config.yaml
hidden_size: 192
intermediate_size: 768
hidden_act: "swiglu"
norm_eps: 1e-06
positions: "rope"
beta1: 0.95
max_grad_norm: 2.0
final_lr_fraction: 0.05
batch_tokens: 131072
MLP neurons of a small language model. Each row is named by its layer, matrix (gate and up: input weights; down: output weights) and neuron, and shows model dimensions 0-191. Each number is 128 + 32 x the weight over its row's rms, rounded and kept within 0 to 255. Numbers have three digits each. A neuron's up and down rows have the sign that makes its largest values positive.
After each neuron's rows, "fires on" lists the tokens most often at its 100 highest values on Wikipedia text that the model never trained on.

L5.gate14:129112137139160125080134103050125109090132134151137107080107077122136182047142153101098144115122157143088152133217088163170110158115102115106113157159082145153069090122132147135112131175080134083095132173136110154148114145214160080175079171128138124111123101121133147105121145148090193088159104108152106121119184114094167137118130111090131162114098120140132098103140110071092153180137097153147125118162122128072099179123130133141081111115104096078150105139134159197125136143096104088094138149142076114150169194083102069085074197181157088145152053133147184157134113104139124079
L5.up14:122122134149104077136124096097136125180156100102157191104090102165083132101101139130190137173133154117113154093186127136116113160133158081147148084137165135149095119182087178123066127135177119079119068152152124126129030164151158127093140143121115106093138137097183207120148154113139176128149151064168121146066139119181133139137088103125184144148094150113129160130080116151095132116156149149086145145106149110089081190124100120141104106111069105124212139164107152132126062114089088094073117140065132137159148157110089145043148081150147145134130074122172188105170136097133132137
L5.down14:155138140117149108093149151143086100163091076138156142143097113174069113144166123144157074088131178126110133128161163113105129162136084123170178163150034153160036110206126127142127079100165113094156076132093163148075127142177147167130134158131139119195146095063111145127130152125142121149090173152105098110114086159134160056145141114126154152123119139172110120086114107150099132102157115164122122164126149141145105147072144078148167075156134181085153153145124058191107091114072120081122097124130122141138084098125112046111130178131150117153152112139158068182126183162154189139
fires on: ",", "umb", "h", "um", "r", " "

L2.gate393:081105127085074089226078127133167124110114097085097084131131123126133122104145155143116151140134114138092082111144087138065125147088125177127146069118144125109189151035114116137122165109104148116142130158101135158106123130178157103114117111171131138125146080113141157192110142139134070129101142137147094190115049146122129209127124102167155073149147155174126167097128078109150115115133119153155113101103120083099168149094101182175110129159128135089209097101136154132165119078159202078146145063159151128173143111060125124174139100130097126118064157109147066125136136117142094190
L2.up393:109096116118153165162144170115098128149093137200126137122149169059157107120112135131071124131101077154100161102132120172084156210093112152114153099158180134080086113162123119149113147163169130093142116149123142152122065099186157155163147157101124130147105144109076148191104164108144140111138130139167099164186216194141154142102152109133135128060097081149130115147113073161117161135100093102102146113062120101128103140133149153060124133161128164118115104163161172080106143110130121112134155123130168078111088185118150139117093060066159157122122125053130092111178077132143030128
L2.down393:157165119109115117064120120160138155110145075102110129130121058164135100157160147130142088097172146176113099091160156118130161163095108155108188093140135112069080077177136092162103118089098146084105069187103155050112080116119147144134075096102150109144055128109118123103122126119083196116157189143118117105073162131185123112119119057104154087118103078121120091148161139096116158159166193095140151145114150107144110178193167159157096103099155119070134155152173197172058111154121090138092133102120143144133135139153134133080101157135184106170136107116070114112098099098108097114
fires on: " of", "ife", "o", "ear", "any", "uring"

L2.gate229:100131144163126166126090109169150091070077083105151098141076111151149122105135172094155096149172114117148134108127160131150105136052078179151160078168107148094083132167112044162103097078169121151086133143168109089162108123161143162120137125145163085107147140091086110127179117127132083112139159171147120147148116093197159174110163124188138191106144145141138091116182159144120086147209151168138142111127095125169097155153133097170105117128111102137143089123223108135193131134138086105157103113176103138182118131142119085155208149163118108127122183071173105117154083120079163112
L2.up229:072195148126096140097142151093157075074154112092143121132133140153085144151038129139140109152163153153175062123085127177134108091126177117070133162082052132174107177136115138138137081144130155085071126141058156104145159116162063090126157131142132154093151143130092146135129132145090093124156163188162160140124151138076173141152148145119127129164182100133118152128116164080148104055129136142073112197114095128147097155109158123136139128118080108146104132141091061144138208074137107145153136077139121138140156115135125127171159084103196119171142124076149050090089121170110120156
L2.down229:085117134138135146109147114142127152144118137137111135097143130175108192115135149162070103116163140115149169122125123158140098138139133168170165098179122139122092094083144096111144176105144119142150130124142146079103187148186144130131047067150147080131247085137182082140102160122125125118141156183136128125174095150170082170051121136212143119139135130090115141082121166156141126163160122113115147159120101138133138092095154018194187112132187160147177131130125145109144124124115163126175095118186172075140071151103114095169143135126160152118137110148123217125138140128172077122
fires on: "as", "ol", "i", "p"

L7.gate255:110101160130159178165141051146097172133166134132112125095102166142138143158112135079130146118171108126108091123119173163079164119169166142116122104095115056149153060118097110147148100105174099091186163188098147111123140117114100122124129128136081087154148169183129158058091078060143085067122115110085105059110139075118089143087169114137167069083162099134126149142100139119128103135134107150123080139116089125094115132094128102130064123151146178072160072063190155138120113123173149138106168178119128114081167125160123165140092151108074108084054134133099114137106163132198139134
L7.up255:114101085147106099118142129106102052135184153159076152143104066158120164152114121125117058137141149106138172096163142170129128123105132186131122100094152160151162106117118138176149100223118144110120127143190173181093100108081088068128112147105158071140060140152120136127140104107145084091073140157194148116176091115089108109139184131176131135105087123184121158124192108110173088093114140131159149091140152129141169104069106167154199113153170122163144149064125177171096084147079126094162157144141130104113039116143126106089069107139095141140133143098151137180139122104107118137
L7.down255:116130100075103133121151173118125123085145189203110105139162168147149233141065110146128113086114122139107175116086108074085155148108162125156112132142092126096110146077145150127141141184112057164116095082127075135074106135120124140135119142156169080159149129180084104117102169099147169130118114125156166105162078100112087097116132163143083146184101142116113162125153107159149063125152112081119125115108176102138167116139145178131123123132154173183172119146107169167104193183055113124193178137151179086109088133128159115135105177136119176114155108116164128125119120168043129185
fires on: " T", " In", " t", "1", " G", " in"

L5.gate700:117126151084148111124118144121075153104140144092130170129130122082144119088112097159075101174085110110107084110138117168143188120130079113108128136164077151157116084165081100139110101193136132137112163164148074171108167093169148115118111183135114115096191067124145145096153076089130069083114140159105126117161071168113132161051127164084072180101111118148149188121167105105145139140087087123129104096134166173092195129093098151139088115218084117097076108166149135069073075108153146103085118131187143093148123162140117145138158162151109145166114172128069140110114124163118175168
L5.up700:160148166085104106166108116060133167096123183112060169127104145115171126135140170154118151194087144100120120132170082105117153085163094136057146096125082121162136098162125108106119124171102160127128170108129131192095156110104109170120088165159090139078194150103085134119147149121139102095139153190105106086181077143123097132119144154083091140061127085127169182158157083153114117085123105086119101114147130138115158127176112144164113149177145116098143097123144203104084108151147117164101149107175161133152142149193107114109133156174073130107134119091061086095129102201174206157
L5.down700:149186104171114146159141112046118179141142093218190139177152115131103175165097159102191150128158129117150123078153157111158124102174097130135082196127161127119136100085170125130118120139158085133145062118099142093167085151094187106144123149127115187167136081189107147133116187126110100078092148116150112152105147099129125105116109164165061129114146052069160129189184105158186167146067141189135146155121130124161162121097100154127162141140077149178124134098153102192182121156132144111132123119136123082157100138102075154154104117144155130176119103147162076145100095125108133106
fires on: "-", "ar", " par", "t", ".", "en"

L7.gate20:153097126200134127158146169141202137104146180141133106078170107130134112170082129116149117125101125134169133097181139169120125166114116124115175184098044155095110084186107118150154140083109126151136067136170148147119096091128126124099185140106100104129112081103114054099089076154150130130171160131128100122105152136182125123115145106068160114109148147132129062141075188128125033137066107059126178135073131072176096125083126120142106105156152149100140137152144157127154085151143104125143136112085126167136112103063143096129091121184103062124115149140117201143141194129119166090
L7.up20:088060152171119151147113138119146185058207173125149138164062147133133148135152114107124134075125136167131142128128154104089117127123141145149093139130085107119159109096136104190160120170222103142067109154151092114129101111141121149056116155168159053127109126176130124156131123122172112055154144063108127125102114102106088158120168093098144182126092100099130118129161088166122121170095132171147079134086187167140163152095108113157133148146169170134071203177120144087131131070147084103158121105148100128103146075139192147120117157113097090063122157144177159145124099137152066142
L7.down20:150166111068151153095141131123118145134139100193178145134078173143147198151125139124076156112140180137104102155098168039122171171143090170113154117143067117105113136104144073139143142113176118166143098150145177126131119110125160122158104142129104132168071102161094137158133121123142132091150163085124086116133118122114129100118137140156145123076131128039151119125091149164096092137144112134142138109094090179184092163146142152094120129114158140136183160156072144185141160143095089128094168091116141135058172106103210175137070117221083124125053090132153092132146146129170169202
fires on: " t", " T", " ag"

L8.gate516:120198091125136121120119113086089154045095107178110149148169094077095174171112127118111090156180150106146107155116116167157117083085131133080079134149081168113172142118128134121094134199114129138143133110108137138130135099193145110120127154120133150147079181120165126074123113127142106111173163147125133109155163085174137135109146138070100083175144089106092132152161188129129145179118089137113157093111172130106066117141183142141094109145119157108134127210186155196097161043152132116071131139112083096144176070122155119148182138127054141164119101113070163117089185131088106095
L8.up516:141117190113112082122145139110088144127104093100119180097129129142110091236081129158120143122127078112134119165145099177149122150099163108105146159217164161142179133140145141061103109121150143110133100118118171169080054160140151078111150141179078167119113140153132133132176138157178064100140212112168120112119086066130146150145147142121114103104143124111058104200171121110106145141129115141143092154097097168129149092120176162119065132069132156118180140080139102135063142098083135118089129163101136140114126129167172087099152106167058131055110107089112084121132135144101110122
L8.down516:118162111137072156097144154100138150130109146131106150129086129090169223140170205132157164093175122088137099090163158166137060136134137115164153124095109126168100118099144048172093149150142182133105138108148089112093131116151125094187178141018141129168235144148175110146152153132150134114102153120110095163142096133143119128103105157111139140134144188117085138135170088185120123118155144101199141158134128137103197165119075140132102109129133181111092149088131122109068148167142110169098153140150077165113067151084137053092120137133153100126124160170166104106143106122109132142
fires on: ",", " ", "w", "-", "–", "."

L2.gate392:152147107147115116082165123072172179111136074091177064094143130178159130167077118116122133142123144147104149103176168176155147086126135156037154084158110114111132109156112137114055109133150075104137080168116135108096084116163097148103136138129104117178106132073088115170129128129132088133142120064098172142047158084144080135150117134077175070115141164144118130207110127145173136148122131171157154146158116164102113132128190186132151135097091122107170083219152152157144097101100122124097146093170088140112128124103090153124102103143067080127057159085107100139114128139148185120
L2.up392:179119075178147170113120116128216163145118130086171098106110129078161143175137157139121134142126214150141110114150140126168134092107128146100122107176060149181129136102105131083059142144158088147087102144116162112132211090164127184116151121148124120175067131099114151133137106125156110109186183117158145083102126122091121167164156152130125074129141120144144093140160059164125170206106139173113047149118134181113126097145135098129112102118150122139117085118154147216077100168120097092124153122111115116166159151096146117122103146152122080112070084058041140114134139115101143113
L2.down392:101138171150107137143133110120129121090071101160118121120074116131146129194113161135203109164124147075159144182159091105031150151103113150150121172153108136156122143115119177175124166171135126128104112139127096179161158118125121140129067098204095156130143137123138125110140112089096164147088190156131146106097094154194150141141106104161114179155082172120050085105179112135076137161117149083091114147127141116106162083128078105130094099075153131233120082113168148120166104167146082128169061154108088106069101120155181124160163099158145089093146121108127162142172147156104092111
fires on: ".", "-", "2"

L8.gate423:166087066129098126150147107145112113141100141158115087137053062190116096199127093156128133103091149103080108140138087101155076166104158152089118087208111094100133125104107117142152131089139156124068149143159132140140156103097158141175129162096143094152087122096083132091052063192180140104150200121094148125169107126129131174110094169184095140154132056151109124106131141138101091183159143177128117085130155117127147138120089112183128090162147111166169178105085181179098100098128154126105122120159184111164165161169126083105113077113168120094168143156135143152162124178133124144
L8.up423:073095152123139224124141115172168139047181105106101115180136088099173142120083110163152143126105116166136139154179141082150113108155081119139133110032100169112175201095111087160124125115204171100099116124115177132063131101104144078122130085146067084137046190156117144046164080159161142114119149136102136128173164094078166126140072159158106160141118173135166129180153106184130111103107168109130106095135151117118128069087171113134126174156095161120152146121126094103121135160143104131120123160077095121121150147155130108132112097137142147124114145138159135134108124129169078169
L8.down423:161155132124128071110079144120127174158156147122117131088183128088078107049128158138067115165169075079134136145131194139117101153080135065106147163123120123140127119119131149120085129152109038145100129111085086106181120180085135138132152148073108118137036108093118120139145181133123110102096081104129133112115163122126092109170148067092156114157054099141124173144105111102131198138097108141138135173125071125175116059167151190127078140124095080130099133157160130163118130066161149148148141106119083137099141066104094172085136168108142126129099097127095125166128060070143162115
fires on: ",", " and", " |", " as"

L3.gate716:149122151063091111118135114095156092161134183149141108098161172160121130122120168100172107155041136051081065141118150142135106159137091125185144137086187099166174214119119096099106155165150077119164160154144069161130172117109160158125125053188130122143081233080076128138109136111155110115106136185171118116100104158068076164098172136118115075160075138144128159137113140182119071157133094157127140128108150136113118134154078108124173115159112123167161102162116147132153116142093133116117123067080127130160124162145131178104111095085114135151151104138092089116118102140150164171
L3.up716:082120194086122159110096150129152207106055110112158085119143128122101148164130133109112156123147103123091106141081071204126168149147130138100134102119118157088103168102157089138134150101162124155171109111189143099119130152167097192103123078095125123100131135140149145127115112119085074172128129089162104110083121169121097164163185105144156126211164100112112144115040170097152076098216115126148084145095104121097117104138097158129109113078099088157158204051103111105163150127167128138115146179148151145154172113116134094066130125128208120170148117182149118101126090153118144098
L3.down716:136112155138126161037094105161117154162121128118087160167106123102063108143128148100151153120111030143130151131121147158116149175100100171093188094195110127109135096064145089113122130084146142110134121157124143089073150129116100101107213184124115145167166094145065155138144101174097178181110126096069153118122139092121157105135104180147096124095084115181106173173157081128123126143179164102142167124106131148125124133130127155141092112098118125154115164069129170081091143129118130082139118158152130116181063077133068155135140142163058098078120143185141117124134149046178131092
fires on: "l", "ult", " Party", "re", "it", "ley"

L8.gate560:118147140128127112107104131147115138144142082129106163112146050180136140156196067132137135143113157105148164144084114121153172102094160190118124136158124135181105091112147117083132092161154115112181159183161093164139117112139174132142070084132138121150057149131024160121154145185207107137104120127086087093179084104148042176137103131158149106121074131131115144087139131091139084123175121122161144068205117089138153181143056132128173116164081128163114193130102162115116119168127091126161130165147153079127160113149156125110112096156147096169114119092128067120136091170102097140
L8.up560:194091124108138146129132105152142143140121105133117142179063128164092059099137157154152119066131067187118076123130082145182142069134149132087108134212087151182120120084134099130100054114147129141128114127107117098113175149185118124083136103131138100106070164126110126158105120185111128109129133141105095109127143161165094150120133135182160148142107155118102090153178079143145133156131111204176165152155144089143112110165153147143197108162064141153070128149143075079193121138138098186151097158113140134131121135151087113166150118107130165105095137176115029095129089082056126135
L8.down560:107117127130151109121195144117188105087168165100102144081166135105102110141179102164109100150120175063117147154131145128116141145145144106171156147084105056070115140140117127157096149144095139108096149141136130144143120192059119191195135121120084115078007120155157106141165149080106135169163184111094142200102194131082155181111112118097129107088200109114146151130110152141124135131113122050111100128083088141124130142155149108080096083116198123096114106117102151158113144108082147135087094147169142150132141162152099159138152121159149118122093116060202139167108100130144165096
fires on: " as", " including", " for", ",", " and", "ly"

L3.gate162:120145090149127108080158148147078132129097085106113079068177119149136091125096156119145120154112167134095103129155152138174196151105127095125152125119164129127146118074113094185126081081175161141140041145195150107089172139086171138122107128113124118147120150180197118135092093123100135091155134126129136102165132173134131121139137143130158217108176069067135058052101154123106135089162095130123123160125135183089087147096094140078125163127115157073148073113146222176122137121081141155133066160134082132138095128145147085111102136089125115191094090178129154105086126144100130151
L3.up162:176100146133088165110156152156132141157109168160168131077103163110108095123150166122128175127201067137086107172079136116100114055127117134058083102079146153155068182094163188115176138180122177148109130153119136119164138060119121133136118137099113135177109199182189099121117100116125090138111104179150105133084144137083134152111145127123099171082109147096109181129125084138106116135166063076086124096104135113076124160135109087153117148151141114130108138093140179093120132058098107093111141151149067098108132158062117112071125138157078148159053120115162122085129118148192103147
L3.down162:114145126102125098158168115067110176113095155150115145116083101066142170168157082117152133102125126154118086187091089080128072118058154196182131084100123179145130139194096138165159183158119171089173152129132126124110114125166137117087093184106154178146148177101140181161143145101121102121120194132127146080148163133063169154113134140134153148146125141119132172128103110107114116143193103117144240115125111132097140103130125138119188195117101173147143190101132122123111113120115106098135112162049168184128110131171115179106165142122081159156128115114173156070140106121171092086
fires on: "art", "ri", "s", "l", "qu", "or"

L8.gate646:111116107163181064105117119148163064113166060129138142171120083112185124054159081163141183132083159160125141081075126155144136147146160137168144160126096129136171083131164034091111152103100144140130069114130170133108110078102165179142135143110190152149139190083153102099078122076138094099107183113156120103134149179140134154157126149103121107128093044172154172137093156148171121148100089169043138130118107158139159079091145132104175120155079148095092122175137137059159119102101106135134117065148150164112112143159142114113099151154166107094178108113126113117147155122136158121
L8.up646:099093152118074157102167073149118085169135180107121125142087126123129152117172147160133108144113121182089094058093121084111160149179201146179163130082076137153177136200130099132157103171141117196126116122125172159139109134103069127084143112128109143151164182092151150137178123095139148141160159147143154183095143073111135092087094149131137198146101152136090114124181167165156124195120079126178146145115132150154182120167135072129185092158145120119118088111115097050147189150096156143140137128157095132076168189150144133181129127168083116109126139158124136151097135195099124171
L8.down646:126149172076142130116113106094105144171114141119096140101094130080129133106237195096124126165123138186129112127127148142152052154143113209165166138158175130178129121162121091120098080117106117197118089143130105124134111087173150070021131139136128181145235152130153112113157087137112141150122080131129139203111108113148127081125145124103096141131164119129134158117165156117120126191094111155217134131149126130189140082196092107119126083123136118079160111138111142083074100114103149168154117114150154107159165105070131128167093128111154087142125143104109111114138124181163158123
fires on: " sc", "d", "ro", " Sc", " st", "te"

L7.gate365:112119118137097141080156140120145109103095084143117094101137043137114167086119146086115123129156084107121113133165185207132101135136134140120143131084124160146132144114034152133124130164150149179192054143096206115133084152142109114129145110200174103126101148146152130144121104150212176149114172103103115134098135077106142087101066099085129043135143180083164108108125111137144123115137148113141130042118141137148142104140061155147127145155144169174077162139100106113147051113119114172149127173136126200079156132137156091171104068109121135145140177185123130124141167127097122163
L7.up365:122104132130161138078186135102136111084126121116139085112157153188127115130101124125137084127109148106144148119112144151068199135082119097094090182121118109084195187084137127113171153213044169148148125116144172163125136151128137117083116105150130065140199146161119129180170129108086111176054092099131160127183136095129107109102131101165128141165119147172112137115141135106130190093106177149050117124140190091132145161118156079121077148116175208137139126131083134126151160113135131175122142146099166185069151071134162106098131173094150094141125113144113073169111128069110100099
L7.down365:119192091171114124084067150141106101107136127140118090173126111151143122095095217140125153096098163176135112149061125145112075096161150168146200118069114106078101157074058131135101134088167177158125074149151084126115109201087135102052137168122157133136147172183179086127121099149112154120176103124162086115145124146097125111136100107117067103111118121095106113154114108200115098093144135133067136113101136165203106149094098072166130141151192116118097126109173103100168122126132082158067125138118196140150145143099169166134140101130142159105106156156137092139086120136171094143
fires on: " Y", " T", "y", "h", "z", " Sh"

L3.gate270:094093113100087133165105102093141119133195094159128082156137186182174163069073132106163139152123098096131155101088100141148135171110104091191157212093157128120127115190140134142186096086084131133156142126151132144080137154117131095174109146079127101170124152144098140094128193134092122155136143145119189129119120147079072129102127121136226103171099107098118131184097119167125191060115130075169142143067109143132141109118113115064130140120131101139156121113085129109172149095131092051121079085170115099114135082122125162156122103099117144182117142103133071119188061107119119158
L3.up270:089094133063115101110140099139120074154095110171141176141142071183122089138151087143135151119079068142162108130141087178083153114110097127167114143079149130134064156113178117073138147145144065086138104118176175128134136152222082146131066130080134068054102094154094121129107133124094123128097087149178096118100097154156120143109138102125147092177162099125138111159131097143185106076153193117096158127114127109130152140126148117099181103093137129123137080088088152094076116119057190104137202110169123138096148102158102136155105104159137152207137110135200087099131128138143138135
L3.down270:139153131114067146171130131167102147110137112135135127150120090177130121102171102145044081135122105087148131158121125118210146142159196155090079166218073119169129094099100053157099156119133136139179108137124158137100112035069122153096146122147124161147152184132155130119060166092163134218111121087114084131116142129138148121121173148155119102097117112160069114131120146116098117134096125087124134137182100103135129091098108119126097088165152149111120088114190130052123155114111122173081108127152111162145092193110128125153169133187105109135116124084129190123120057117146195118
fires on: "it", "ro", "l", "u", "ce", "c"

L7.gate310:202106160138091061150165102171171081209149138123142141128138115078093158097177124120148113124122131150103121158173146152112139092144099104143154115153111143157155087157138126171166141132126089156154057092122118096140097142132116145066107110129107152145160123197134085114145065041125161183158126107138110131072168189175115095170158144140107103123072121103126142169114172144158065123111148144163130115120164146076098132132149111080099092191172116154067102109141163094178089120099114054104138087162136120139064152139115115122106069180075109115130110057177107131144119158122130086
L7.up310:144100096145143123134144121106177106123131176141139119153134166137121098078195073160152145148139156182062129128072135147186112127173159127131099101148107080169113122099123056160167161129132104153122165108099147168092111143161092119153113166185111126186162135100157118116140109129131121110235075111151136120120138074153102138072146140163127111103087122117102087153063118151108173149117081106138162031162110138126160091075145073119143129095116148125195103174096114131191162142134130081154145067174171123172082138116129147102116123068174140147147125149168150160148158177118164058
L7.down310:198124119170120095092089108139097126167131119157141110152098155127139118104210148068133135138048081209108149098087122083117098177146104176117088073106178111098125101066167142108147106142166123146163019143168145132134124139131131161127152119115152102170185141111131194122124137118175139152092171105155154127109100163088075071128153089090130117110154070190119164160097132165124094171105089093117159153108151100132109090102088107138119135168142147187109076180085186124142134153166174106155168105127098109111090132159180182097110131164111105159162104103078127141121145118114122142
fires on: " Sm", " Sc", "c", "te", "d", " and"

L5.gate624:122083138117147121112199151144154134113099115100165103179158095174143122133048121138145146110126154109110145104087109112135179098084149121141113160128158068110114139093127066100158075166079107119160094157103081145132150071126185094104110162090167119157091173089125113083145164108069132140083152127100072113146156144143173211120108124133215120097151114120134087135142099090140121144116148114187105110066064179128093098129105106176111144123117110159168099145121140126085166123128070162151138078142103145136168139135158150173207095178129190090055177166125117174135155109111132085
L5.up624:088183206078182132130143173080210158105124135149122158125120111175103113119149186181139127093147168178160104064045124117113133096130125110124153184118154113119128135151105070120107165150096168108169113139043200105099144114166150087090136047152122107151160123105177171115178093061109107118118128134150085164113129107150174145157145090157121143162104106114128120167209109104135121135156162123150143158128118166117132145163141158144084168115116102156126128086139138160099127150136091147140158106143056147120132107131136129155149056141145175118143128203112079093144138113052101152
L5.down624:123143114113156126128108166133101088131154078136181118078133114115145140175154148087129171117141130058161113168131136093153104136130093149118109183129129150136145171104236141065138133101157145139193138109118160109147103158097163088064150092172082059130150123193135112173169075175145114127178153099173109156124135143172167090161130162149081103186094095123090121180213168125124110112125133133201148175168140069181151160114096115109091136114100117117117096160113070115177154102116128129158148179146144108081155164115083118168100097091152151108135070126149173113125192131132119128
fires on: "a", "s", "i", "m", "am", "p"

L8.gate383:125099141122061131100158135104136082128106067142130125117126102065062151137089135087079094133168158171163155128158110108126060120103173124054119125159155114090064127106122135139068182104139154126110087122119133137200148143147096112184150195169193073136190133131181194125155142107145107151144134129119130131171135119177139107130149137102112089067093060139122147138133106126119134092081126149120207115142147132143110088081112148147116128136082172205105180110125142127120197088136129092118085179098078154133135118163134129215087121097099130158141098143146172149095116069104118136
L8.up383:157116112110125097128148173188089108046111158085061178156180159186114168097107152126198136115168104102073089076154137133074106033147146174101142145123098142168178123151129153153117108084118127087141144104150103135174189135113119169112120186066166123084101146125116106060127130129117114126117131127110095108041137110177118137095120157086162109118115106138122154198130114074149116175115140183155119121107128143124118129141131135175104149108097125110111126132181057159118142179149129144131116104162151075115134121132139067104147137192082075131080103081104129179119068134127102092
L8.down383:109111202097176162110150161078101212129133129138125127144118125104140127169083183117166115178158140125130119164148090131166111105072139117132117073119131172130140105107103109135132154121099132118207058098179154079087117101237100122134104102096070167142255138072103150155126075112138093207102180139101111081189127113138105117127123141117076143156141130133182085099200071166078157113122135169094150143126093112140149151153127124193118166135132129128155115132125132134113126132162114127123118127115104125119120177153127125166168165103109140085097117141109111138101121155082135070
fires on: "1", "–", "-", " ", "'", "a"

L8.gate154:117109151080097106150161100108120134141101149160108138123079168161145155149090139169131117133104116107125046147109176111130120171148121174180119116094136108111141110093136149104173136081169102099163040131201124103143136139094081171095113186093162100128114144163097116147126117127162099131167107138159114087096117139147171156158120102125144142141075145143171104168206147117113116127140089161130141107006189103156177082112117181101150106130125142068126151119118160110150168138106150081190132132146150142115142070086092093142060189196133204136126107158158192160140113148101159133
L8.up154:099113088152132177126172180098055116093175107110121100174096114132078107121102114136119146189183091210136145127162109152124119078116160129137135160210167099148142121130144124113173138152199110138137139089163070091045180142087142131075112144099127102115110113134154131096157153134171088077121149118136145172145102146115169144101105127160151131099163153094122123158080181153093138155100065129129113152095146084128111215114085119122132134166094128094121133169169071165138168145168132116202084111150153136156162109124122150078169130150168184116103086152091190113068087129092138124
L8.down154:115145138083141188140106092142074116117102108164167168125125169158138120136041160141134063123202099112116062084074146124105118210117180104112136101115100167131150158152100116154120141177109114185106091106086137168173161113135135123078125132128182113116127153157134125160167102087128122108129136041117135098114109072157184099182121045153101109152118098122144097078132147092156098116161121140143184158127132086213144141082100149164125114097079146111201161171119136146139060163135115110100143161072122153122085147096120133105162165146146096105144103124143188112149072134146165120
fires on: " t", " T", " s", " pr", " prov"

L3.gate465:104141076140138124077081129080096114155091166050156116078045167137134142107124171157116173159109173083142098175103178061201127162079103101096173117119070161080092082152155122129135115141147168135144200181143155088139189139135098103104133139082098082125172128149130154116123141099136167108172136103108180136124141193052140130088136183133143134153120080127171090087140157109168106103162124126133107137134139114144158192125139153136169131135125169105185087102157105095154142077118158103122128103155088100107178187173175075112076146126123125144123147146113157141161142182143123128
L3.up465:168075128122145089069133074132143117191126062071160105102101141087062124136138166122123107143162162145104129123182077082123085104133142109111122138163102144129115130139143121113083126139125166137131161154091115182147118119098137073076162103126103073131148132141120131123152201061126124149164159119126136128115167180145165179173094119118128109149097117101126098084125125100152117130203136113153099098134097075121122136129130095160129110173095101132197127176119183157033090146077175149120129044190119092093055138175198041120125124143150142138153103096101105114095158152127115156
L3.down465:132120067104123082143118079102100184134126131107137170153210168179085098196137080147108084111095122118177106086112128143152096149147086132122116099107146128094128117162145143086125109133135111104166103139122171179096111138080153130131070154189063115136142167152110155149167097146167157178145138139135109144153120000102096112177125144160176134084138123137084159166110101110121188134096131179117050117112062131134117138143059147146090158093088147106115172103178095087150138155117075132145161134089129112177091153123122141149195119141116138157121116078121116116136094187117115168
fires on: "r", "an", "or", "en", "ear", "u"

L7.gate381:059076141140099118102131124166111148155178146139120090144090136163076128085125174114180188108131143125099092127118129112065127122169135144144152142121123132121121134148129153147169126122176135109123147186148152131133084134190185131140147134128126159126127144165117176135161150150176215135110059138111139093145067080098141160102166178180184144131106157129107128168150161103079137166086110100098139132049141139037096131134079132128106145174123187132118113128133196146125104127119153101123186098136136045186116083109222076150122129114103103153136141148166120090075077175153167127
L7.up381:129197109129158107189141115118131092108174121118088116129085107125116104099111107135103161149071149190131103096173062119126096085139173168135141200117138136084125145103074102140159109141142121146159095159131187118127087129107145129099072071089196145137031112047084126144092088169157130107167157134143148129098103076163089155139092090140180138096109114116132126143161145121094153096147161207167117087096129150111129161175103058143146113111100165118099105154118165144102146094158150152118155146154170140110124127120160103140169178122155156116138031155114057145120098166107185154
L7.down381:156170061056128133088189063146200096165160139118128119136072040133091051133099163126131149136106161158135132127101092150123125128134163075151115121124067103158078118142135135148096120091123100164127124178120145152086098149131083129178148100114124220129062107173158151169119122146138063131116111046053085118145106130125063133124153133108144118111129126117147104174087076149110170068228125119137136133119123147153162107128118148148125133099114089139096118105126131143167096083154098088153165107160095100146124144140150105120102110102170175171125133111127114140096133106133207163
fires on: " and", ",", " -", " or"

L3.gate738:095126116142133100143099154085119156119159044056186053060093118128086142157135111175059131155143146097169120074138117149155154128159160136126100072143091121071113134151070155109124094142095131092124156122088132098141138162120087086116119158084128049104118117116162110100129079107164113182151148152095109200145083155119116181088110158146096135120127160126122161095143156177143128094153155124131133109170155168119105128077086067117099179179181160088143147059122162137106093114097145134088115112125152101081150150100148071124140160103111120186191138108088098105130202082096135129
L3.up738:042166167090113130108101137101138160178101086120079146086116156126097151128119128179112122196145127177083148192126157116135145120168093111100136111098094164094073101143149120115157176157075195116114183152123135232183152088162135083068135129136147119149100185164101099081120093096103121124170183150091122122135131120144139177113068144161077136140128145065057132108125144130098161067127166118123093205123144185147119182137167111152122158107153165147127107096175158161076135114185149152114092140096087117105097103143145128102129146097139104077140079147114128138161105127124145156
L3.down738:116129095114129128131123103139116122159134158132126203131097117132097110183112119087120088136140135161127151108075100078081083159090148158141093177135172084117102135143121141099092151154170175151137191130139091181056186154099177136144096175179137159071169140115144174122146139172149152152136145110063133122086149154128122106163051106148149106110112149115127137157070123110116158112165127069151143068095062181086196094115126095077119134177109085164133163141124120173116117159128131116115178130136226144095151106139085093081097142135187144132156129122117074080168066132111070120
fires on: "r", "ie", "g", "l", "n", "or"